Weights of a small GPT-style language model, trained from scratch on English Wikipedia: MLP 768 SwiGLU.
MLP neurons of a small language model. Each row is named by its layer, matrix (gate and up: input weights; down: output weights) and neuron, and shows model dimensions 0-191. Each number is 128 + 24 x the weight over its row's rms, rounded and kept within 0 to 255. Numbers have three digits each. A neuron's up and down rows have the sign that makes its largest values positive.
Before each neuron's rows, "fires in" lists the words (lower case) most often at its 100 highest values on Wikipedia text that the model never trained on; "fires on" lists the tokens most often at its 100 highest values on Wikipedia text that the model never trained on. A number after a token or word is its count.

fires in: "film" 16, "album" 14, "book" 11, "series" 6, "novel" 5
fires on: " film" 17, " album" 15, " book" 12, " series" 6, " novel" 5
L10.gate48:105143122103145082153137130137099127113087103123117098106164143157098123096136131173120103132118184140136151151134122146087136134138147150137137079099115164173099160136119153090113149118133104129108109083112153121137115105099078137105152145140114128113131124122116173132176126107107108141134124164076130145141133124123146158128157156156112134185130093136105134141184156130095103119168116106134118134173108144112153091115122113106134068132133148082086103095111141119109115158139097105175154118120112160108108111124127172135106114124122153177125111136175115120093152107114141149
L10.up48:111139124117076117168118178132134155118167110104138127087101108159086127124119139132081169147135126136130129129109145174124090141091134148143082114111147125134119168150121127123141107128118131131104161135113156168157134097115110129130150163169159092134076108152147129136115154086164121108122122111130175073079136166125128109133140118081110153128132106153140084111166161136106107089142110098127128118149132107138177140109113122113115064156107157093117107105153126132143117095122132110115120132114123126105147124108130112102158135176146129134079129134178106103125179127101166104
L10.down48:145126159139088117183112121129104083136104143145135139147161132128116103150116145137145102095161149115147132086126127120159146129125106126119148129147063114151107098125099145126151132131133110099136114100112135141120050160075128114118168089109133113122142156090155160084131141090117151112121138116147136156104093179118162135148144156164175107115143151105147106106150181130116136145145165133099133115149145100142121111092176146099142096169134111124163159135121179120110159123111124118153149095139105127096117133130141115129177122165157132099131150113142096087104109123131104092

fires in: "where" 33, "who" 22, "after" 21, "while" 9, "when" 8
fires on: " where" 27, " who" 21, " After" 18, " When" 8, " While" 7, ", where" 7
L3.gate362:111094103131141125166125080128101090105158115136138097131153083110097128133154135146141080108112116098097139099128134128106117116122179131136124102132183168148086114130142119149133165128152134128147169123129142130128134139141165083181105085101108151127147087086122115152093159138176127134121151119116130120135126113100123128154151148106112142148124090093151093165128069159082114153167125103109114089112133090135143105075151121099120138104093138157125150121139107140141123106122157139103142158143175167137131095151120164099140138117150106130113136134102130087122122181116127158
L3.up362:121098130127135142119153105130129131116125124139126122176098143086129130112159125085073179073107127127140139152128149133159146123126126137105140167129163130094157127140145093102111118135073075109095140143122158137133140093123122086098131107140138191133160163126140119108141117145160095100151111097123184099109114118130089166096123127146168123110139109116142139110104121118145179118112116143156124078113147153127149159151182119124155155211155103095087145120140118126137116138114126092136126096162146130129123131143180103112119142143149141129120150161146123144137113123174133101
L3.down362:142098156120168143135149113059116120096177131107173107150078135126137151183153112096191160139132097132106166123105118153089124132146131116115123127139154132105152118158102102096123122111137141104116105100147132142174133111131135129111094156117111094146074109111143147108151098144172152104160109137114131095118123081141103105081133136141135199129122104124092149123128145170177163107110097124128119192097108136131092123141112110137113153140100154118091128135107117141166104143114107158140147127114114149127140163167140133117128145086132129140143150119137097131142098128144127138

fires in: "small" 18, "software" 11, "large" 8, "main" 7, "less" 6, "smaller" 5
fires on: " small" 21, " main" 14, " soft" 12, "al" 9, " less" 8, " large" 8
L3.gate486:159140084124138106182122156147121129112121091187121167145158109112127115144122133087160121153148130136137160137099133138150136141118076149098091141116111109102125122152109184148134151125118137082129111165114121134160163126142114144138159123112107132152117119084114185154116097154142144115049157130092119138130125145164102112100137163133120119107160112120131156117096119090132129067159130118143108148110094165099122095134122145086127155115158156122106104193135100123132097162151130108099148130177130105151116112131132167119142105108148098131144090166149130134119121130139148121
L3.up486:132147142118090094081165125125156139095140132141187104109124149115158132131186110109128146134128087152115132137113141132141129130123112159104096154121135095155152139161079160146139134155124128117125127151141132145179168084108087133180169139091059131114125114093115119120179144113105132140139151169122137105147101142152099113143092135146140131132139146149197121164114147114143117061127120140158139129126146134118131136150113153089108129153151153139130151165161089125119098127163127138108133113137116123137132147114101094104099153088163129109131146122114102163097153156099085132
L3.down486:168130134104119150147125127089123080164126121151128140117136175099128108133139093116113149127130137138116088158192167145166135110126080158118124120125121144107175096105127125128120117171119097129133113124111108128084115097134119132148172153108132110142172107138144127147089187121139137152154136147111125143129134137145134114109098125115110135127169155098123132104104135137123144113073136114138139131143101116150144128153158119190131103079113125131152165162129098117099107120184167113112138134151146158141096147133152106087068146048147128115113135114120161127104163165100118102

fires in: "for" 32, "to" 16, "help" 11, "helped" 7
fires on: " for" 30, "ent" 22, " help" 19, "ed to" 7, " used to" 4
L3.gate109:164142095124151103186118163146117125161124147131092140170141140115118171179136120133158163127083158111123083137117135113150121125063112099121164095165116140177123152144145108110128141167175134135116104101133159112112130150127193158167100105137153171140117137088118135096135113117135163114104113115132148109128113121107091114134143171165126123125106100134087117143132135150121155141094158097134116091140132136133137106093112149122114132132109133144107097111107088114124100139167133079096150117162128147158122108116063106152138154136132103125132134128172155116145135079149138130
L3.up109:142121106127107109129134156110146113093115139111125128127132105127132119125111144130164221116149133151194099102127166114148141099107125160117089108106178139146105190157191130126106137137113100115125138104129154187122125132069161145146111162146128123098116106106156113152175124075139109115144145100123094135073088159144110134152113106136147110128123111125098146134125116121127116163140129130107153130106136093126139150155094163129134121142115113183156176120130150149148106145126129114126118129148077157134112089145091138121148144138141122158084122116128110130100098170127125127
L3.down109:125146148123107104128093098132134147123102128167140145133109159098079127125131091173117128155075106122128132187148123125106145134127161166125129134165113100120136174169140105116106135091131154143117115100097150102137102119174097127106121130106125153097099117128155141134119103132098108112106159149132158121128154130175122096106098155160130159149176117142088162104162112118161135121158143111101110075136129099104105114123119131174195162160102139139119145127147093125121146122132148163096116150105154138118137150126161153103101135152125126141111163123119081122142172102087110073

fires in: "this" 29, "athens" 8, "what" 5, "may" 4, "would" 4
fires on: " This" 15, " this" 9, "hen" 8, " may" 8, " what" 5, "This" 5
L7.gate556:107134106140133158144148126141115177099109083118093142146112152150089147130104106122173174078118176160136113132109130116131130145138065162130137114138106125085155104118118131112127090115123129102153164125121147145137094131182116142119121100181117166126085095139131127099133127127143116066119106123093150110146111128122116109163135100155149150138107097114125146141166116130189090145133105095100107138186074136178129130118130082109134118144137159134132116161116138140116149147130132126188156082126130148129101126135091131079153137140159105133131121118137112107135145117153104107
L7.up556:101122141140081137148093124161129137131102143090151188114161119169108108123117145136111094151105146154098130118107131125100164140107115102117167147178153150090129151128158154134147163128114136059138125101169119112131153124130110125120141147160115141095118135147155122138121117140116146085170130156151129120148172122128096131137127128133109121163151120107128077115137111171120118117102172160139091146154085132148127103156061077131126105159124146114134109104160110148140120142095161117135121149116092115091058145115130126118150125144195141137143131121130102144107143161150093148
L7.down556:143081157103135123143179147122117067103136118157149147143116140114178094124156093101138105114110107116107119140154161144150143122151154129198111141150138139092137121107119123111160107137117083120166111098110125135182138093116106133136131160081133080125115097169117165130134125159136120138163144115116115146115097099154111107107128143111093122128157146136145117137148125115115157132149157091115115166160152159139132098133113076171125116102107106161143133138070133148122160121154119045162100107130131110169130149154161136147141143135141120107140116120126146095169125098114136126

fires in: "years" 31, "year" 10, "not" 7, "might" 6, "shades" 5
fires on: " years" 31, "ight" 16, "| Year" 7, " did not" 7
L3.gate273:116109106137132113155154144117145134121144096133161139149138146126113141172153129121150131090118150101153100092081112162110167150125111134140166122111092186116133142140114160143127184119176123124127090105140137088125093114116167163149100114145121116165125152118118157161134117168161133095086131098136172143141106084115128097144146142155106175128137076130130147115091137094125114132155095146139119117151108173124141115094080105105150108153118114162131102140116095059116140184121154115150125109157135119125129130131133129134170137168106151144162159159117159102111133116125116160
L3.up273:129115150154084110116152141128135117074127112124146128153122123140099147112128108138116127080140143145133126097142134154104105122161129097154130131135130095119106147189122128136148074165105117091129082128168096100154166113113112182172151146132109121118129127117165166119139158123128111127156086138153118137114145107123113116159112143131122104130128119136144116144126062145113094107146089110139157150168118156145116100065125109131139103080126129162132129155168157151064096125157117112122143117151095162144107099104096093056152136112102104148142122121115133125128097156156097135
L3.down273:117097112152125141151131109108155124119104161152145111161094129111116126113132123136086162130127144130115099110140133171119139139154090153150131164177145139121200110106130147140128187142112129116146119106170147094144117152155115117113133128114142101104108107142114151132102116158117123119098155094105115080148098096084111096120178125134114173147119112142132134172065138137162116159143096131121159118145097085148100131107099057128105119154119106163143151150107122107088092138139168111091120140146122127105114128136151144108138147145130120190162171105126161153142123128130092118

fires in: "short" 16, "main" 15, "software" 11, "long" 6, "very" 6
fires on: " main" 22, " short" 18, " soft" 12, " long" 7, " very" 6, " analy" 5
L7.gate483:157158115109171123130114193120133110169144133170111141087142175122158132173098109148131143105123151147119115152107161134137120112109105144120140111114101155112119063126098172134141119154140089135158116149105117135205106142133121115124153107111133146151124124134119116091102122144102109151155139136152140122086135133081125120158121109134122117106144114160133157141099108120140140121132136083124146085150113161105107112089103135061135158141095115143160137156166113137134111114100163148120174102168144162167129167137168134181135093078121112158121128127136147100127136123126115134
L7.up483:161107090143123117150109141166143134128094145140105149089113156105133109185161156101130150169095123096112095139133127120112144161131102127151149126139136118097150113154136105108170148112142070140093075146138122078125155109143098152160124160165124156146147142189101106107134113159136132124139122117124168141141148121141112124130127178083063134155106121151140134123100115077167117154115122136144090177167130111128107094137135111146111169138123154145107123125147123143114116147158176095135165096152115107106126131109156117126114140132155167130132178081111141136130126098106118134
L7.down483:155116100161148108169117089108138189126118149145126160123151148095108133141122100100101133161115148118126134107069140135115139104070142116131125105123144139109154125103111163147202117151123129158124135109138142119162169100099106132127149128122138120134132073139087133135115132186138110107133101077145143107126169151140056150100169127144120086089134107113110116108122169158138107154133125116154150138131116142141107137135113106151097110146102117146180136169159107122130118153147126140108135100122126148143116152096146121122100179125134089127103135099122146126139167079171118149

fires in: "until" 35, "left" 6, "men" 5, "from" 5
fires on: " until" 20, " until " 15, "en" 10, "f" 7, "ct" 7, " left" 6
L5.gate634:178163121156127132119152106142084106174146133109120121091197165121156151150124094117113123123104145119127120136100138086127141120138049117148104177135125167120118148118103146170096139138111123068130157069096152145119132103118116108122126137098125175133130135112123124143157086133147141068120110121147128114178125165135102065103118142168122170097107141167148111166135131138107123122166168107159169166128125092130155128130161103138094165132112136116088115107107116121137147120105102118130119111141122105108095112133115154127103132147141130119125126134148158127121124116133121156
L5.up634:118084144115154134137160200124160112111135115115146111129167125145130162126155140108142116119083148088113097131130180155123128126163111115137108145091111152118097103118169140152163136107172107148137112123128088130111106075153136106146138095143132142141106134112101118152130131148117091106122126117145145128107100183157118139134127135170144151127154132137176106129123150126114120141125167131105139082113105105136178147138164090108106167132123097152105160129114098114071144118139135178115168127146128124117108144105094161091159162139127106131134163136091113171136055148115131140
L5.down634:135085173124103145099135138100087087098162152108120140113164149099125119124126186110191094092185143096136130087109121151098135153133096098088123108101132140124127154132138162151098158126133164137171124126075164145101129156165121079128089138162103102144127156165125126166170162141112146101138125142146111091094124139131136145162115141149107126132137122133137146129125123136109137085135111134111129149129062163132165119131121120142142153151126116125120137142095140115130153095092150133104112126119111125144145139169095130129112126153099127138105062122147126123145108087141088150

fires in: "until" 22, "if" 20, "architect" 7, "architecture" 6, "architectural" 5, "where" 5
fires on: " until" 22, " if" 20, " architect" 10, " Architect" 7, " where" 5
L3.gate521:119130106119099161130114138117130079149115109098134133077118132102116106088111105099148139134157116121135127149115099092126131093116129144177110167105168149111105127135106104109082128093105081136112120108147160165124109112167170124125092154110145164130108100161131157084112146129135140131123102154148074102126123139097146169111143103142162118131155108119147101115187149118114142106094137155123137102087131100102148135121139140141114126142159151164119166158157193140165133123111130138155144150133120123166114092120118149153217089129136111120102101153129124116128150157118121145
L3.up521:154118125152154125145116140118160129075098142132097132098135131102118070105119202147133147111147108122114146153132111151147141102153109170092068134109130121129125129101099135117115158085151113102139126154128145182132131121106147159152139114102128097128110148153111152118109143131170140112132122115132131149126105130153130142125125113108135116177167130131146161100126132116110180103093127145091138129083138170158144122111127203125144130111076126112099161100133129130116117118107106162123128195208149151159130131108125145151112095077155116119119110132152102149132136143104109118
L3.down521:135104193096133135131096108149163118109127154097128170152111090086130106155120112141136112119125110069153120113128179094103094124124142137129117116098122147126153124135150063117110148140148157147106113122110135107086113086098146136166079123113136102110148127139136127115149079120088135115135120167132126115135108144108109164095158118141160191089134128134166127119120120173116126118154131173124116172111080153111115096131122138088153163126137157117120205089129115137141147138135108159159137151118131123164123104165096164125128146161141147122092131142152142119115120124102142118

fires in: "born" 42, "birth" 4, "coronata" 4
fires on: "on" 31, " (born " 24, " born" 10, "omin" 6, " (born" 4, " of birth" 4
L3.gate730:123091104156127081131118102131148151091137083095107120111134160133148117124179113127132114123159127132100154137083104135115142147122126144109140105082126110109073133087103080121126129139149151141119142138108152124147123128115136123132110134129129142129111106174143144174182092126111114111157124091111113125135098143186120108114181137124116086143152115164120159159130128125119157086178103111115127152138127156146122091116166157125112109083116174106109150122110132094105187120139094104140138179112125119140145122094167175140136117114097115201124120126118139103145131146127147168
L3.up730:123127131118106143124146136094133100064175167130125107138124138121127144100144128154131103165113120157116084079128125157132111087142129104119151156163159133163091090155139106081098121108149107141127127163125178113115147116142108144112157161138109133144101148119135146103103120088108154122138108111163173126194145113146145134109128124123142133137139126135145104103114114175087123171092056114101098144159124107159108133127137132131117144165129146122128136126147181086146154124114190142141134125078086158111140113148154186129140087116107115118110122122132135150132138136095117151
L3.down730:142113120148146109165154116128103110093116145123101154135131158117128138137167086143111114114153133127129098127103158124115121117080103140130123161096116092132137128082089131088098145110123121117136127163167114119131142095117103121111128125091154110122113122108124123098140109150077153141161112126137178119125121161174175149118131069156128104142148103128113136115130105133108092158148144115100137071127133105100104125153122098148091162116114151086199155150126103103142136190123120136134128157144113126132132137151138079154189136147121097131154150072160166119153130138131144182